From a checkpoint of a small transformer trained on Wikipedia.
Training: a variant of Muon for these matrices, 901M tokens, 6872 steps.
MLP neurons of a small language model. Each row is named by its layer, matrix (gate and up: input weights; down: output weights) and neuron, and shows model dimensions 224-287. Each number is 50 + 12 x the weight over its row's rms, rounded and kept within 0 to 99. A neuron's up and down rows have the sign that makes its largest values positive.
After each neuron's rows, "raises" lists the tokens whose logits its output raises most directly, leaving later layers aside.

L5.gate265:61 65 76 69 57 56 42 41 38 56 39 64 45 48 72 48 65 47 57 62 43 57 62 57 81 43 47 56 36 39 40 65 38 46 49 44 64 26 68 53 48 46 51 47 41 60 36 34 29 31 60 47 55 51 46 46 65 48 59 49 50 50 44 31
L5.up265:71 54 50 40 48 48 30 42 30 56 38 79 45 23 32 60 29 55 46 53 40 35 38 22 53 60 45 69 41 54 31 72 61 59 52 66 48 53 46 37 34 36 31 45 47 52 35 66 19 36 50 41 60 57 71 45 66 24 42 48 61 40 22 57
L5.down265:55 42 62 35 38 54 49 52 38 61 51 53 60 68 65 49 79 49 53 54 41 38 64 58 54 44 56 54 57 54 31 46 55 48 75 37 47 42 62 42 68 31 43 42 62 53 59 40 48 34 60 44 22 36 47 72 58 54 37 63 58 42 32 58
raises: "t", "ict", "ts", "act", " demand"

L4.gate1230:63 48 46 64 46 74 34 70 55 57 47 53 57 57 48 30 64 69 57 64 34 66 67 40 56 62 52 60 38 67 74 51 38 61 58 69 48 46 68 61 53 42 44 30 39 48 37 64 46 57 42 33 53 57 44 51 43 60 49 47 51 30 58 54
L4.up1230:44 52 46 38 59 25 53 52 53 46 32 40 53 49 36 34 67 61 49 47 54 37 32 66 42 74 57 55 42 40 62 62 41 56 69 58 50 59 62 38 43 41 60 50 29 36 27 51 60 39 40 42 44 29 71 46 53 50 37 57 40 57 38 53
L4.down1230:30 29 48 58 51 44 62 57 58 63 63 46 45 64 25 33 41 40 43 55 81 43 61 64 47 53 52 49 62 60 60 58 57 60 70 34 49 37 60 49 36 48 60 47 53 45 42 41 36 55 46 60 48 53 58 46 53 60 56 53 40 47 12 44
raises: "ns", "n", "ings", "mond", "l"

L5.gate783:76 59 59 29 41 68 50 65 46 45 25 41 41 38 56 35 72 31 34 46 42 51 33 54 56 34 30 54 46 68 59 66 56 68 60 48 36 49 57 40 47 36 43 35 36 42 49 78 38 50 16 37 31 49 54 52 62 52 62 34 57 49 28 72
L5.up783:50 60 51 46 48 47 61 59 50 47 53 55 55 29 58 66 47 49 46 45 38 75 38 50 74 46 61 56 62 50 59 61 57 68 46 55 27 38 55 39 47 38 33 47 29 47 58 42 49 54 61 49 38 54 68 60 43 33 46 49 59 48 54 71
L5.down783:31 46 85 61 58 52 60 54 50 50 44 67 32 56 50 38 50 41 54 41 59 46 72 34 53 61 35 46 61 61 52 66 62 47 49 55 37 45 48 48 58 34 67 60 51 42 43 42 48 44 40 64 46 48 46 62 42 47 51 56 43 56 64 67
raises: ".", "\"", "\n\n", " a", " an"

L3.gate1118:47 40 51 57 66 49 55 59 34 65 24 44 64 26 28 57 56 45 37 67 61 40 53 53 24 64 47 53 31 35 48 39 51 64 51 56 64 60 32 30 40 36 54 43 39 55 49 40 57 49 48 37 51 27 51 41 60 38 39 41 62 56 31 55
L3.up1118:36 61 34 65 61 63 30 52 59 51 25 68 33 40 54 65 44 39 61 53 55 40 36 47 48 49 51 50 31 47 39 55 53 31 52 49 55 41 51 50 49 47 42 46 87 56 73 53 55 42 50 44 56 38 35 73 35 48 43 64 69 56 65 46
L3.down1118:44 48 56 38 47 59 52 73 49 49 52 59 47 42 29 37 47 70 47 60 49 62 46 68 43 47 37 33 52 61 66 42 52 45 58 77 46 43 43 63 58 51 62 43 69 42 39 56 58 56 47 43 61 22 37 46 51 41 51 46 13 58 52 80
raises: " it", " they", " he", "ever", "ners"

L5.gate1322:49 47 61 46 49 65 62 50 47 54 28 50 47 53 56 43 38 62 38 67 44 51 51 49 60 46 43 45 50 60 49 43 62 54 65 45 50 33 28 45 45 53 68 49 49 40 47 63 55 54 48 64 55 68 41 57 36 61 51 79 46 53 49 36
L5.up1322:19 26 46 71 44 64 54 49 52 52 36 12 50 45 43 63 57 53 42 45 46 51 38 36 47 38 64 42 59 61 44 37 76 49 78 51 53 40 47 67 35 56 45 53 42 41 42 44 67 39 31 65 52 66 32 61 43 45 52 67 44 69 40 36
L5.down1322:62 55 45 38 67 47 42 54 60 58 39 56 21 59 19 50 49 48 49 56 57 47 32 67 55 70 49 50 48 60 67 48 67 61 58 42 49 33 36 54 57 53 37 23 40 35 41 50 48 49 48 56 71 41 62 60 49 62 33 52 55 50 47 40
raises: ":", " :", "its", "ese", "ana"

L4.gate339:75 33 68 22 81 56 48 48 60 51 55 52 58 17 54 41 47 51 42 45 57 59 45 67 48 45 57 55 38 51 38 49 42 56 62 44 48 34 34 44 68 49 40 32 62 51 39 40 54 45 32 30 48 56 50 55 54 53 56 39 56 73 54 41
L4.up339:52 37 74 72 76 59 50 65 49 53 55 56 34 55 40 39 35 41 64 28 64 45 62 38 69 43 54 34 59 53 44 38 39 57 71 37 49 52 41 59 43 62 48 34 36 55 41 26 63 44 27 38 46 56 53 31 48 56 59 50 51 51 44 43
L4.down339:59 40 60 25 44 32 55 42 53 66 54 54 40 66 53 55 52 65 53 70 37 41 47 54 59 42 62 57 52 63 47 45 47 64 55 58 68 54 62 39 42 65 47 44 51 67 28 38 68 40 42 43 54 46 74 51 46 43 52 28 49 49 42 39
raises: " months", " hours", " weeks", " years", " million"

L3.gate745:53 38 41 60 62 64 81 68 52 56 78 42 37 60 55 40 47 36 38 57 56 70 69 57 58 48 42 56 36 31 56 59 42 58 43 40 58 57 79 60 74 65 50 39 52 64 69 55 69 41 54 40 58 46 55 60 34 52 54 38 46 52 45 38
L3.up745:48 39 43 44 49 48 54 56 34 59 54 56 46 31 51 40 57 46 48 60 51 64 49 47 52 34 73 56 40 44 48 54 25 67 34 48 61 74 43 47 34 51 37 58 49 41 50 26 42 56 59 34 54 39 63 54 26 42 64 54 73 34 42 28
L3.down745:66 63 51 32 36 55 69 39 66 47 37 45 54 52 42 31 46 53 62 42 48 67 75 49 53 51 45 39 47 52 63 66 47 45 52 52 45 36 74 49 58 54 41 43 43 37 58 49 48 64 54 61 22 19 50 53 62 34 66 44 27 42 47 41
raises: " its", " his", " their", " the", " this"

L4.gate1214:62 26 39 50 26 55 69 40 34 67 36 48 58 39 39 32 55 46 51 60 48 40 28 45 50 65 60 56 55 39 43 48 49 51 61 57 59 56 33 37 42 49 37 55 46 45 44 42 54 58 56 54 56 54 60 56 43 53 73 47 56 33 54 42
L4.up1214:60 30 34 49 48 51 62 39 31 62 52 46 58 72 64 37 43 57 42 24 57 48 42 45 44 68 49 51 41 19 45 68 52 43 26 41 52 59 62 55 68 40 53 63 50 38 52 35 32 61 59 64 49 49 52 40 55 36 68 59 47 31 55 45
L4.down1214:39 48 54 56 47 34 56 55 36 61 51 28 57 41 46 58 51 51 47 59 79 45 41 57 81 62 51 48 64 60 39 43 56 48 52 55 59 56 43 45 40 54 34 40 52 59 33 45 61 65 53 31 44 47 36 30 47 40 64 56 61 32 50 65
raises: " losing", " becoming", " being", " winning", "ment"

L4.gate272:42 45 32 29 57 61 46 66 53 72 61 50 56 48 54 56 59 50 39 67 53 71 47 58 49 56 38 42 50 58 57 49 69 48 29 47 47 35 35 47 35 24 31 49 54 44 55 58 52 55 47 37 56 47 61 62 48 51 50 30 51 31 40 68
L4.up272:48 38 25 57 45 56 61 58 58 61 45 68 50 54 56 33 34 36 63 50 59 57 40 59 42 67 57 32 50 20 51 42 45 58 72 60 50 46 50 49 33 47 61 36 62 37 61 64 48 48 55 64 27 44 66 51 34 51 49 48 56 44 54 26
L4.down272:41 53 37 62 61 44 58 47 48 54 58 34 35 67 33 58 57 28 54 66 34 63 72 65 65 36 39 38 54 47 45 56 38 54 32 53 66 31 41 51 25 43 32 65 46 56 48 59 51 48 43 23 52 44 64 65 53 42 44 43 30 27 57 59
raises: " their", " the", " his", " its", " this"

L4.gate568:65 47 59 47 35 45 39 56 49 55 44 51 38 58 41 54 59 66 41 76 25 68 49 31 47 59 41 39 48 27 41 46 60 66 40 28 72 44 40 67 48 52 60 65 48 36 59 38 53 42 42 62 32 72 39 80 54 32 55 53 53 55 76 59
L4.up568:45 41 51 58 46 59 66 46 78 67 49 34 60 53 67 36 36 56 40 72 52 68 35 64 59 60 26 53 57 43 54 56 54 43 50 33 59 64 43 48 43 47 40 58 55 54 62 21 26 65 36 70 43 84 66 53 44 50 34 57 56 46 67 52
L4.down568:54 31 36 62 52 30 42 43 54 50 66 48 60 66 45 47 53 59 65 33 27 34 48 61 56 54 64 57 63 65 63 56 49 88 26 56 39 53 54 35 29 50 58 59 49 49 69 52 66 25 55 46 58 62 15 56 62 67 60 40 41 38 40 48
raises: "ple", "port", "son", "ator", "po"

L3.gate235:42 51 50 52 65 37 39 52 37 58 51 41 52 28 53 27 52 53 60 64 62 74 63 50 45 63 44 41 51 56 61 59 46 48 45 47 61 39 56 45 37 46 60 39 43 37 55 44 48 69 38 56 60 54 46 66 25 57 49 41 76 41 38 43
L3.up235:32 19 45 52 47 56 45 45 65 52 38 41 53 26 52 37 59 50 99 71 38 56 63 57 28 66 57 52 41 63 39 32 55 38 42 36 75 40 40 49 47 55 59 41 52 57 49 54 49 70 34 17 50 56 33 44 38 47 51 50 43 49 66 40
L3.down235:66 50 62 58 59 54 56 59 53 24 38 61 37 62 26 32 52 52 74 64 56 72 80 45 67 47 39 30 55 68 48 47 37 49 64 33 55 43 29 43 59 45 45 32 68 40 54 56 45 29 62 25 52 31 50 51 64 39 55 55 49 47 38 67
raises: " it", " he", " they", " she", " its"

L4.gate1164:66 66 66 31 40 55 55 52 56 52 53 68 36 76 49 42 28 39 48 66 55 29 45 54 49 49 61 60 53 75 50 59 50 74 45 19 66 78 34 43 45 45 48 60 24 48 58 45 48 53 53 46 71 47 45 68 48 52 32 56 44 57 52 44
L4.up1164:55 48 46 43 33 53 61 47 39 48 48 55 50 66 53 29 28 46 29 48 41 41 76 49 59 59 57 53 50 51 49 34 62 63 55 55 57 42 37 28 46 64 39 55 42 66 55 40 71 36 56 48 58 31 79 70 87 67 34 60 73 44 46 66
L4.down1164:57 63 33 51 63 57 53 38 63 39 72 58 42 51 64 52 50 56 59 46 64 57 49 65 50 58 58 35 53 53 25 50 48 53 63 42 49 37 61 47 56 40 35 73 57 56 41 53 36 52 50 40 68 48 53 49 47 75 17 56 66 59 19 57
raises: "|", "ivo", "ston", "ress", "iat"

L4.gate1249:46 68 65 61 65 52 37 29 49 61 58 36 44 29 49 43 46 38 64 48 43 76 44 63 44 39 52 62 76 46 55 54 41 45 45 44 48 43 53 52 25 41 50 59 43 57 49 56 39 55 58 60 54 47 51 63 55 50 31 38 67 36 43 35
L4.up1249:48 44 68 45 50 50 50 56 32 42 67 51 53 65 49 38 54 37 63 59 68 49 43 58 51 51 50 57 56 58 46 39 32 52 38 57 58 61 45 53 27 61 48 71 46 46 30 50 67 55 43 72 63 70 55 50 50 62 33 53 68 74 60 52
L4.down1249:35 62 75 44 56 47 42 55 67 47 54 31 62 55 41 42 30 63 32 64 48 52 28 48 49 41 54 48 56 80 49 49 53 40 60 53 42 34 49 41 55 54 66 53 39 67 53 21 65 40 51 47 43 69 41 63 36 54 52 38 80 75 36 69
raises: "ty", "ti", "si", "ting", "ts"

L3.gate732:69 33 48 59 58 71 49 59 55 72 24 36 23 61 38 44 60 47 43 57 50 54 55 68 37 51 33 35 35 27 42 22 32 74 41 43 50 33 66 49 69 38 47 39 46 38 34 66 59 50 73 64 43 52 47 25 21 56 41 47 59 56 31 48
L3.up732:49 39 42 50 53 51 46 42 34 43 48 30 45 33 53 60 42 50 45 59 55 43 59 41 53 61 48 60 20 54 56 32 43 56 69 40 69 53 46 36 47 55 43 57 53 74 44 64 53 52 38 63 40 46 36 42 35 60 41 51 45 37 57 59
L3.down732:47 73 52 42 51 54 64 35 46 34 54 55 41 51 28 41 62 50 68 68 40 79 63 53 58 33 50 21 28 68 44 77 62 48 48 46 46 53 36 48 64 34 57 45 56 62 38 49 37 35 58 43 38 30 38 45 46 75 59 33 21 70 51 64
raises: " they", " it", " there", " he", " she"